From a checkpoint of a small transformer trained on Wikipedia: attention and MLP in parallel, 1432M tokens.
MLP neurons of a small language model. Each row is named by its layer, matrix (down: output weights) and neuron, and shows model dimensions 0-169. Each number is 128 + 24 x the weight over its row's rms, rounded and kept within 0 to 255. Numbers have three digits each.
A block is one neuron, or neurons of one layer that tend to fire together. After each block is what it responds to, as a language model described it from the Wikipedia text at the highest values.

L4.down1515:142107116136126113110134140127116141109143107137180147149118146111121103103149140111139160144116126131164132146175116130133128168157085126120141139169145090151125131148179122112172160112146123150123140130158113131143095106111096153111116132160134150143130123109108106096082137129095144122119159134165100118132145085171128098119165128162126106070115090148123113147130130148133145128163129126159078133124163126133094134129148116150120122129140197115147133152110107069142123139112150172139191145124125116134095137
Description: Tokens that close a phrase or line right before new structure: newlines before list dashes, equations or tables, and word-final pieces like -ara, -y, -ribe.

L10.down74:173105121134141145167131105097125125142177178161105162110109166136139088105148088146159112108158114123162131135110138125106160142151131116138130097168114118112137138093108118115162114126121144169126134119128111105172107159139167140210120098144115148095156142129158093112107118129137146163192128151098099114150124113165108137156118065108174148123174106113098115107153122098120093143144110177085134113127131079118154126102154149139105122097138135149119143125140157101128093130134115133137123123142120148134079088
L10.down432:147143116132100104112138113117092152130135113095118122177150143098133139129145147157148125167102135146135107142118132098128167092157106148144142102119100116113144153126140103131114168090144148102128115113195094095129132153120164187168108115122128102101099134136124118082125129147126129118133105080123117082110125160148128155148152164144128094145112155124084121127120136089147140116118136064100113088123122126112140128148154172105160143114158152109153121118118118132142113115097116125143098113130142126165112126
L10.down453:171058108107116138100153138118089117146169148112121144135137145110172133136128138095126121100136114163140120122127154117128141162158170135129144132109152131161179089135123094154143109152086117132102102168131116128066118154116122128173165160103170109058131118145162163115142115144139127111160176128108132127140128122177140123113173125126091130104100142154118143116116155138115176120141162099150137133145150153133101105132150093114165127117087130108109096185089111091123134119151138128081100165125167105168155142
L10.down608:129118109122131139109164129163131153135115072121120104149093134133125106160132152157110146132149122119111136128135120130141103114129143105120141117113143193096155128122167095146130096109113150174110150126126129157140107148114132106100142125154116149094088132129088086104183157153121173137136140159087132099117125122150114088152160095152113100121142159148150162107143141085139103113144147120166145153115107098121103143131156153135099095149143140155124100144126106115149130113162155138054170148158106091070148116
L10.down616:159126113165153112146123110141103105109129150139146127111134136108145117117126137118087123107135105111187134082119088142085137121177135136122120143110088124115145128130161099113160090110122160118135121127110111163138143072129127105137089141077126102111123141114134147108134117190151118152099151156111104154139120147168121129132136122107091113117157131152110134116137116144100138154136128096158120127129150074124169131110154121105125098087130134128091103157111109114129106120114141114109154147141115137144161149
L10.down1034:112119140142125132146096101155148055130122166143116128158092107111123140132152151149123125160137128142145143167147138120127096121127123126176126160134104122109100111104131102126112113139094147154117098140159123138135146159096155138136119139108145097133162123106071093167178116123177148154087119120111108095090142128136115151109139124111149156152117125152131147103091129134109141162099138097094129088128127102174125131116132087155140124140141132104091142103115098101120119132102132145121110131110145130092168095
L10.down1200:112159149163137092163119135177146150126119137139106126106173110101120114085113151120126145114111093091134135119116145115108160122136141155107122119135125138151110188104134143151159145137147092134122153128123130139133135076154120130133143129137120136122116169177103145128133119135147142151108112102149096134130086134154124133160151124122090128121140112119126147144124114102123106129115166081120102150154183118127120084092143145203135127154094142121113135090125141100201119135132085164139097106125157149107119110
L10.down1249:120124097150129132113168111128147112158122114127100158159122144078139112141131137130114080152108142164134191110172126139161133107118121133110200129163164112120103148089123118142146152140106201135121149137076142116142152154108131117157085113133143109098113123144081123138130107153139117166169119114097090141126122106100164139116133120112123141131149131137142124167105161079126151117089131140090138122157147086149120113145136141111156125109137150111104135151110106082187160149120131106112138122118133094133138132
L10.down1362:094141126149138140100130109153090147147173157184189161122114098144172104145134133132110110114115111143117115135100140130148147141148129145146129145151146162116163110151137112094149128143093123096097164176134132103140114103111184154135125108099135151082121124152128097122179121097163144144122125109100105125128102141092098113141130090120111160124140096142156143136138119115115117148141144155139113106131087097107148104126139125108158101131108087162071111142110149140096115163113130143134115102125119139158109115
L10.down1382:158112098157125142110150142133107133120126097114161144109111136115133091106147104114156103142153152111130142140121143149130090144120122129124147154155130144158116128124089090136131122115119093112134115122153115137141124115085110119091162144181131103099147126130142133149161120144139114170133162138145120111151161123124096102137120102095147111136107123128132099143140152131098158160097137130132135136106130113140083137173131130101180133135116155114114115142142169115135151160114156116120144124086135109147120127
L10.down1438:114114134095100116101153089134133105107153154162108088164129107103123146161109113138140128131142159086125141174114082159157159106139152143115107144128120166102095109127094123142145092137141114072127097122126092085128101178148083143110136133143145113125171145108101118172100146169108116141119169118097112138135143106105113106158106120151090098132141132144145152124083130127103135131160128134124122126123123150118139092168140108138132150173126137145155124138149101119142127092151121108138099145115096104160141133
L10.down1495:140110135107124164130131122165106120137104128159143122075117105108089156114106082126145106127178129133138110133149107103103147098130127118132181145138160117121123166093154140118126125145097114119112183132123149145103125108100179147144124116096166090112104130149112162093174140171130131128126133120108102121123091158103130175161115123122097104153141114140118153146136151142137100107163150110130134137149138116191158129117181160161134100101168115119084116133083097110138118150122141142091071125119083121121143150
L10.down1785:169106139130131132173106134143153134127151145154075118185162152120104129139109117127117128157148108141140158136136165123145124102140165136091139145131133158167129140138142193113109159116109120127140161138091151137157172116123086129129205157137127168083138129129096130119099119153136137096109138128102129119137079143144110106083130135147125087101140105118114071120115150151105123097132115119144097096138165168088126124122170112141075118156164141124099117136110136151089097148145137100160138105146126111121125141
L10.down1807:133150167108100106156108155160136105089165146161120067136115108146116149138151156141115099112137134128079098116111121144088089136155183112107133129184119163128122151102147093118099140143158100161097113161103095146137105115106159140096084135135110106111104142137117097114116106101097100149136114139107159096164140133169109129174113094106142127174153082095100137102146175177156126198088123139146084097121118159131140131105137088121151126164119122130113130129122105126117103139089074197127128178136110145087113117
L10.down1938:131149155114136109103122160178124094118139124152109103147110177088115138179104139127136118147101120162092081088169097134136121115126126139106153140131124150141125101125156158075097064107093110077146142150139133132153139112134139158143104134095150078167140118121130137088088146103114120133104090119129124129125167155107159123155156175109114140120103087081160120112154108154100137115140145098132099131158077112097138120126139148141122112169124135219159139116102146106095138138118130103108153123131120212123142089
L10.down1945:119117111125108093097117101122080131137150093106111163116104093164180126120112114124141108117149142151176150136138089074132116155132114126145093158085167105152142151134108114100144111125141083086123132144128135124117146121128122130127125128109133134125114114174091141092139090111129107133164093119125097137120091141179124126148146152138163154109142162111115121101097126129117117107105144144125151127149147102128141053140145102151143162124123113161147090147163120145142114142100097161142122112147106116145090175
Description: Opening quotation marks or an opening parenthesis in mid-sentence that begin an inserted quote, title or aside, such as saying "We…, Fred (Tom Irwin), and "Ram Ranch".

L5.down732:133090120154136159133118178099096085111129155126127111108149106112155102146132090155107135129099136123116113116174133098134126142164128122157134134187115128123163112137152136161088096129103116109153133160148107163115092145133100132096097085140137180158143145110143095138144105130153133137084137108087148114138141134118153135124101147117143156121149131139120162111109137102153111093139110153134115162126136119089131150109135113109119107095130119097159165117146147142115122109116131113135113152119127140158107100
L5.down1348:127120124140147094119151134112103116160106131121072114159141130140140130078100085151122128108090121147132117097161129156112109153147132176134112123098123130117130142110152127162139140063135132126142147140070153151170166096097129149130131091103092159143148150105108156124131102135117103137139108121097122139130115084128113144145122106148102120138134130087126099101153106117137116147128096121135140139091137151147115108112106100138163132098157132134165186187092123142119103095129108130156138089164130111098160119
L5.down1918:097146120149152116152134117134053147167113137118105145081133137120136152115147138130138174127151105132120144118107105089158092067141131137149094123147133133092105138121108125124126100120148166152111140139110153110112158111149112134129136156121146107114121124140063111104142144085124141150113120141148137123116073149145106125116127096125138127123106138145124126130143143080109129123119097145141163118137130126111145129129160122109130078113142103158113148135126129176139151145172111167150186098096172131175130132
L5.down1936:139165136127123148103123133151128158167164140094097119087117125109141176149132133118168105124124141122107148118102108133136133124099107154143159183158131063107120108096174140092132137113127107128130098150119126119147150115114151134106140120137148150122122129118105127192169126115131126148125132152133134128128128141134129165118118151097149134088145100126115089111105145066144181125125125100172100135152064169110128087081114130152156149055139085145129128119123179143117149156165155118095139113142130122084141110
Description: Predictable continuations in census and tabular data: American after African in racial makeup, % after growth figures, cell spaces and numbers.

L4.down136:130140145099106134097095093140153101117154105140135154136083137143134202109160112126151137134123141133102138128123119108151111160141138087121146143130117109182120134071138105127112119118120137090111142133119081165151139102104143168114138144140140149085153118173114109131134087070134092135150200145160111099116138117125112139115114126124142143129117148149139154159167148142125147141112139104111143081153132135166112168112105123126098076107111158101151095144136185141118169148144110151163116158137156133158126147
Description: Cell-opening tokens in Wikipedia stat tables, such as the space, dash or plus after a pipe in hockey and football tables, plus coordinate decimal digits and sports words like pick and throwing.

L10.down177:152130103106093154168135089106133119160124138093100114135136158132116101117127115132130103115139120163122070145125129121146139149112153126149131143134119151181126103126170126148135149105108141159167133131094169128108116084116140113118112107112107103110139146154138140144156182115132133118114118129136118171070097153140068156118133138110113166145092115135116120142141137124088156158099113140152125131125086132106117169107120116113111108137147138131105151138113104141135127151125140128148133155097176119155133131
L10.down261:152145138130137136143122119097125092181151125101071129140128153151111102093131077130124131117119099125095127124136155161083160096158136111101121145094065096128128125117128158138130118090141180123148119135125111120095134126091110099137120141128114096142157138128151093132097155138135135115090083124113109107125138162187147119145150114106140143136134063165091113134142130156118138118148144105091137123136100076131130124103152161110115117118126139139146105101148106161106115153173151129130149152134127151165168139
L10.down315:128139119139131185151144173132083175140158127095049112143142135152147113127125139119132123106073141128155098129178111095140139105125147149127101164117110101111113144162144145138133087122162108106161081106163107115099151126135107134122124119142176125150121104127120139136183143141121166103105127122141146151131127139141145184105104143147155127114128151145138161117095096123108100124125126142155121129146120101095149083103109097093131115127101110129123103138139131115132084116109100090082139156097133136155156110
L10.down335:151108097142144173145146132139123120116144116104059162121092130167131142131086119146138106134145133142111129127150172130105141141106129135152147160137119145107130152130100111102124145144137116138168142134116124158152082096106127136133114141133140110137105139104115096134126108133119146122149166134094114137134136111143134097115106101161091151104133124095112162145138125175131152109123103166127131117113108142121137125109140105047105104159108135152128167110142130093121159153108146130110126165096137140140142132
L10.down421:161116126155120135086148121133122124165136122059056097084125162128111124137153122158094131127121120129135125131102117124081083108173107135114118109101171155083137153151140176140097136153071137128126122177120114136155147116111128139092133097109131095124112097113141120146133145133108156156181114118133123122133129148136135139108115127162143126112105152161110115134136134137150159148145134137106125096135136093135101179109184156103129060109145131084104092144079092128153127132174134120133141124151123099131166125
L10.down447:116187161101153112128092177125108145134154131103071160129125174113067128098119142130118101109128142154121140116152116138175132113119147109168109109170081148114151136097156124129116130119103145138114133152132125104116114125128120184152129117131134129119136105129144128121101158105118088120118117084119138097167123126106135170128145086105114071095118153122069143134126160117127137133112133096121139126116130148112131147107137146123179130137159149139097105143128094109124105160152103113098112124147146130116131101
L10.down480:183134122120126159109124141132103107175127117052046143097148155138141095130150129116131115131141118121095122117117109117087158131133144118109140132094122140153151132121115166145156113110106165117155122136104089147100101128150142101140135138120113127128147134124126156091133153125136140130128156108101146126111144118201168145089163099157092116139118106173105171139091111170137123132139158107094109121116092134140131139104134120107098094146118147095127119129113127123099134157110130121135136151108144131128136142
L10.down630:103114149137105176144099120093133175107122106088053105165104144157146130151125089130090141128071158177116168109145131136130106109136116112100169089138101117180124125107129125145104139106171099142151131148096142093075126137105152131111161166149122144138142145103163116121108143120147160130109106123121145111137104146104164140096112089143139137159129116129126119135168173077144121135161106102136135169111128157137143120064130126101119115146134136158142137136133183146156099157138118146147134181145149138118175129
L10.down747:164154137138102141112128103106113118185124118086065136158134132124164088134142137135141148142122130151113175122135196114118137138097102140114095124112163105138111163136136153137107139137122146171115127166140094120117139105089108134122128119100123142123097102161107113106162134096126176143163136123093129119091115153130124132144121118088113174124163126084124082122149146174117146150145145129128135121142118131123115103114120141081109077119095089142157127148146140097152119152149158100115133088149113167141106168
L10.down954:160097135183103140125133125117113131110140171101081114143143153132124093143132131109150132113119167147125145076159136102130135118140111123111134146154153139141124087130137114087085109136150139126113133101081154172125162107084136105171129104109114164121136174109151135113125149159101115129100120104121127130097122162125130126162157094160136089145122177143145090139109167121127132149139144101171166153123077091143134127077150170072123115103127174108128117142146127144158190080126142127132093147159106083100108108
L10.down1429:121158095110135144148134104134109124130094166082086121140134141205122147110166129126134127112118118160104120159138116136143159140136174108137122165102119107134124124083126134152138105158096108122150118146119112092128137129135116127094167157086130121110153118121130111108135099114138149113112122107135116121092119123114124179142151146115130166108141135138156125164131121116139100123108127141142143099150120145112138127131138083088114148110109101130160105110142134162137157114107107147101145142140131140106154126
L10.down1572:150118085114103085139123151088158135180157098097101124126199127117107124147145112102128097175095091159124118166129087144114149115125160142153159084127147141120142107138150174141107094083118177121133109126113122127142155158122103151126127085079146118121131124126094163160150138137131148113112112122119143108116151123146132154122131116078155139181170176127123113199117128082150090113162126112141150108105109173131132112116117120169130108144132119130113128128143152134143117092144122116129131183131116096152163112
L10.down1576:137126152126094147127110086110139110112147141080085133106169102133165186179131138130142172099102126102128127125093130123136134151136133145150067122061156112163097112147144132151129124144096150125139111131117081114126126144079099102137141171149140120116128170140136106099158124162110144139119156126126107099131131133106126126126137184147140100139150144126119094130072146153123179160113139146161097125117155145109094142109102110077134120107117095152169137127187133132157120117126098147101144169139125150130126116
L10.down1715:090126150136112170102113126165118136117120120056059134120087100132151107184088115114128111122123143127089133125133130115132096164142095111120143114095126121145105133106170136138130142134117114134147117139155128130105168107147105137133109083153122150121115141157143109144130114133141137146164120130085155131199141146143123106071166122113121152136133159153132073120109104120121105110144133126126125158098108159067093141108132156154108126116118127133123136135119129096118145110144134156161127136108127085111150104
L10.down1719:133167178115152161149142136145132100127096113066086139130161131197095115129182108098142089103124153135086130134096111160152130113140114118134148106124124139176143149134172182156148082114127120112098133110114117086108129133102163134115103149076137126128124161132133130139099161098120117094108120157126110097118093130091146171101137146110116131148165147081114110105135131096136129125140123136139113126138134105107145111107123133131121144094143164153135119153132159144174126138106143104169119111149124114172084074
L10.down2009:173115129080107117165106102123128104184146121086090095151128138126103141131125129155169125111133135127120141144105136136110148100168088130116140123095165178169110141116166120156144121106140106131122140150137115134121117075080123126138126141171144104132094175110120154122125138120154081113138101179128124139125144139125173188138088108123160125175096050133086088123134135160094134133093148090134111149093211106095128158076178162081159117131109120090125143167171145166134118133143099121124124160158091152148135153
Description: Sentence-final period plus blank line closing a Wikipedia paragraph, before a new heading or paragraph; also row-opening pipes in tables.

L10.down95:150157123122133091124158116188113162148115131106128138140145104088131161110149131167128133104117086135141132136120090147092153129096125095146090145118139100110101145140121109119099114122160109138108156141138149083136108109118111117138139144105157131106140127124146151121124117125148144135111154128129092139115135156148122125130153130115175139168131185194121131111151113128132113123095096118144101150087142154138170150162151135099063146135116126106108169072143088162118116118129162141122141089115116161096105111
L10.down141:109139137132143136111111093133149106139163171087138132127113127124127102163110136094099150124123136118166144095117140123132114120097186142099213095160126112101160126125116178131206109135157155137155113113110113142138158134102175062162103102139117121170094129129140113114085132155140121123096108128134125182088156090123128100099147121145088152144143146138156101113146120116128109146188131112134116145140134082117121108118108119059152117126127135093093142120135128171131142110139115155154133123090109135111096117
L10.down235:150137141104127141146108098131167131142125103065117150095131092157111172117148126176159165142136085133079175117118144086125083139130126140119082112119185104129091128115157109115101109130127154175134135100141111153116102132126121084113151137165117099126123127135115120088134134138134113094151146091130172123108164106107171153121122138104129122118070138118113099120132099129096138050135145124111136112094123108099123150085101175103115112177116110099130129157177161148083146104173124135120197138123142153130126137
L10.down489:113104085174128134129112129102095140106162159128125114146123127115136139131138131083108159146138139137106113129138220139114126097156151147135146143152150109146097130160164145114086099146131149143137087131107128144095128192086111137154136102128117114125174146105112118117102141145161157125084138158083150121154152102071147089146135165135112148128138148139113146136140179109123128118120141134150152130177117108099108111109130122089154066121143135166105118138122144121190134125153083141173100144127146129153102090
L10.down607:128101128097124147123113163150107138159117093174112139078110119074113152108160097123125150173138138145100124160118119135140137101140138094168100156093120111181116091112100123095146111104163132137121118147156177083106136138127141110094096102185152143129140131164133186151127102142092140141158156110117092097129147160088153148138095146097118129101135139122120120121078142171143110142148114115113151132172147111160138153114111152085139112144123112113114152123119113137110114096096133138137093104160115120132171131
L10.down624:147149087126129145148155103112117130139114112157109129147114117155108082153090106092120086108143123098138093143123136144141102126086110177151130116144128116176181166102124125149087119110153123151191122144133124123120141110117134085134127136110115117117141112111161119128182151143076119132097137060120139192113104122117086087136111112105105118117129096107156139146121139119130108138122089123140119134152121106171124112129143137095121132114129146122130141109105130128110088123135128147120095125093088161126149090
L10.down827:122125122131149195132169130175079134101096109138077096131161101135120136132117093130141158104157170144107115163146130130148124112141142134142099170149108096125123121143115093129134117120155089106147143129152122119115131128132109112121120115134141104100133168121118143125171132103151148107118190122099110121134125106110117120163112141082154126139119142138165147114118109072136099054095147137138139145157114097119136139115124154085091129139155148113123182141152141147168121149129138101156160144111128156166101126
L10.down1123:136112127132148118139103106162080115140107091110116148115139141224173154147150120120107115101125116133164117096126110153173171141099116109185167124176140120092153114104117113140115070171106120115131113126118117158135126122139152104147112081137122169110115117156135115150158126117138146122130113186104105093097136130137109138173130118103118157088119124147123162126127118107114160130080090135137127132173126152177103102089110175120106134084137166109139141093107170149098133144144118103121112137142119155139135090
L10.down1126:138141140146138116100149114136106081146144118118129148118145151150158173090157111150152191081149132117093159114100118123134116160131103111117114055154118154102147090138111108097145168155124184142120132135150108128147074147137155134123092113146127112146141129109173085117127149118131140112159115136139150117179126136136134119158129156130127113126090125104087135105139124117105137141130100131112104080122172164170143153119102120108127111167145135117111143140107152131083133123131116090151177125132160111107127129
L10.down1201:126087128142129099191120124155139087108115137101081147151154064138148157114117157126113172138129090131140132119127148131089094089144124114119128115111119103142142179155141110125133156146139153142150097143159094149123161137109151131163087103166113103168132129131128127150103128141132113118110191128111094137169120142117151136123074121142170081154148160105108128141173097128133117157097121102085105113159119157137132114086108128139103120153110116087173140135125130098113134127150116116120113110127127155137134099
L10.down1238:171139141189127123132115168171107150134103172114146103155096100141145075156092157137107143144107135125092130155115149125160131113174118084081130127089145104110168121138150126118103089121189088142121126117136143137138117107177118134109139125139127127128121116104108103091133214156143136104124127133175159126139153140102198016106151091116103167134083158139142115118094157124144131093122116139172148171142058128155088116135109092153137100122145106120097137124122155146131163123123108154119113145152136151143116081
L10.down1354:121126129100111115150091094105123139111131172066078137154147120150158141136131116147117109148113140117116125152126104096102134140170119121114091178141105114132143119122100108174102137117096115143089133160112120138103111123171141142143108107140139101165109133114105109125103131087131167150135117146059128120145087130135113152123124128142123199099142131133120114087140122101100136139138115105112113081086101136130129139127133148119143138104161144120126141107122087146181115148162127074103120149143115139118108113
L10.down1483:132148132111121098180124116156126101144071148129158112127140078164130118135144104109166150115155138156128128156118156160163089131147165153145110161133104120142139114166120119136097175126099143117151110160121145109106135130154113111109085158152080125096120099156138121117136090127148145096140115127143162092139135136120122108144148143145113127102120138117118091158133136107129140099086135072152122100108090148151148165090098120104152147129147118083135106142115123082097128140170103124133137140140118151148159106
L10.down1583:118103119109103111146134143142138121126089134121107164141147069089157133166119162104150121110100130181090100151146117138149101094128114163146103146131133114136168158144063157145114160124155112090123132142119116095126154118121144101097099129119181126138161120124133154085140125107114142123089122134158107103123122129104113131201090156176094122087066147106166095093137135166135087172108133115142139129112130135134116150100140118106136128122132120133115150177119135114084133119144159132103119115144143136118124090
L10.down1672:116139144112121127105126152128119117144141121148089150135124145097087130132134107128147158114119104142161085125136129125105162120140143119140112114165165137151172111138152108145129124123161122165117148158137112136096113186158147157116139115108131133137157162112148144107122139136119126118125096098168151153088135100092103120129168153128150151132121128121143127146138132137091131134135135098103137123161138164128120120123170161149120105094155122141128113108108183086119102147163120085130077085121157157126121134
L10.down1805:137163143100122138143076107064160109099158160122093129146136158139165128092100137108129122135126125140115091147099108154177102131129123102119128129129134110143140120116140143132124141154164083167175133150136108128178114080089136143149138170140153098074131153121140087105131095132138094142131156131118135097114149136091132146137101099116128130128119106125108135142129151141116145101146130163147113087122106142132148148132131112052172092120135135129124154129136162138112113103141109131127139131162120097137190083
Description: Column separators (|, ;, -) in sports, election and census tables and infobox lists, often just before a final Total or Other column.

L5.down1033:175154139150115124135104097113110129114129103118098143152115106116059147114150163115146088089150170165116137128119091122149142163148156154144149121124137127168145152148124128136104152115159137133093119118109115150095081131144123157124162148137104122144089159100126108124125160100127029090099089115154140147130110083129118104100142131117106122112089127120102129126125156092104125159126168119116104126107135098175139173106131158078130143097110114155115141095136142121176125133136110155130125136123127115098133112
L5.down1130:134133088106133136092114098086123156121140160205161134197123139117087096151157123124068112078116142184149112136144133154124107123121124112091112118121149122108068084150156101160113126110103104157126132117121113074076115161071091123150125125109131115143096107120123136162155133131152125116087136121152138117106187106112144120129141138112167109159134154111129113124131109124101104101110101153144149142126174124092095144120167126112090185147130130154112143150142130114135134131139133129127148113112130134134124121
L5.down1174:155124082116083143156116164151091202126122150139108128140137116093141126131166152108130116110180134179115132123147145128096131082079098092124121124166084091165115134121171133111177133159120112102154126165093145114114115149080147117149107142139123105149108119157137136105079114131110151097124110113121135088133093110122149190124142092132117122133103125126139102138105124136125136128141140185150144158127147117118147141124148110118076136090143122092137116145124145123151144166136100183131138169116148157133138129
L5.down1301:164147125137119167113089167131117129147169149106092161140090106152083116122132141120124115093144117099119131147137151089197130123141131109141117136121158107139112134147170121166120134097145133083136124087156115152135146152157163083122135174126157122084104149169128129135107123141160098109086109122143134110129125102121104162132136104172119144140104135145160119143120129176099100116121132135156131143130132091109126161087148116128144158106139141119135103131106140140150138129085140120100132144146072142123158159
Description: Commas, semicolons, dashes, colons and closing parentheses ending a long clause before more follows, e.g. "schooling, but", "crime, such as".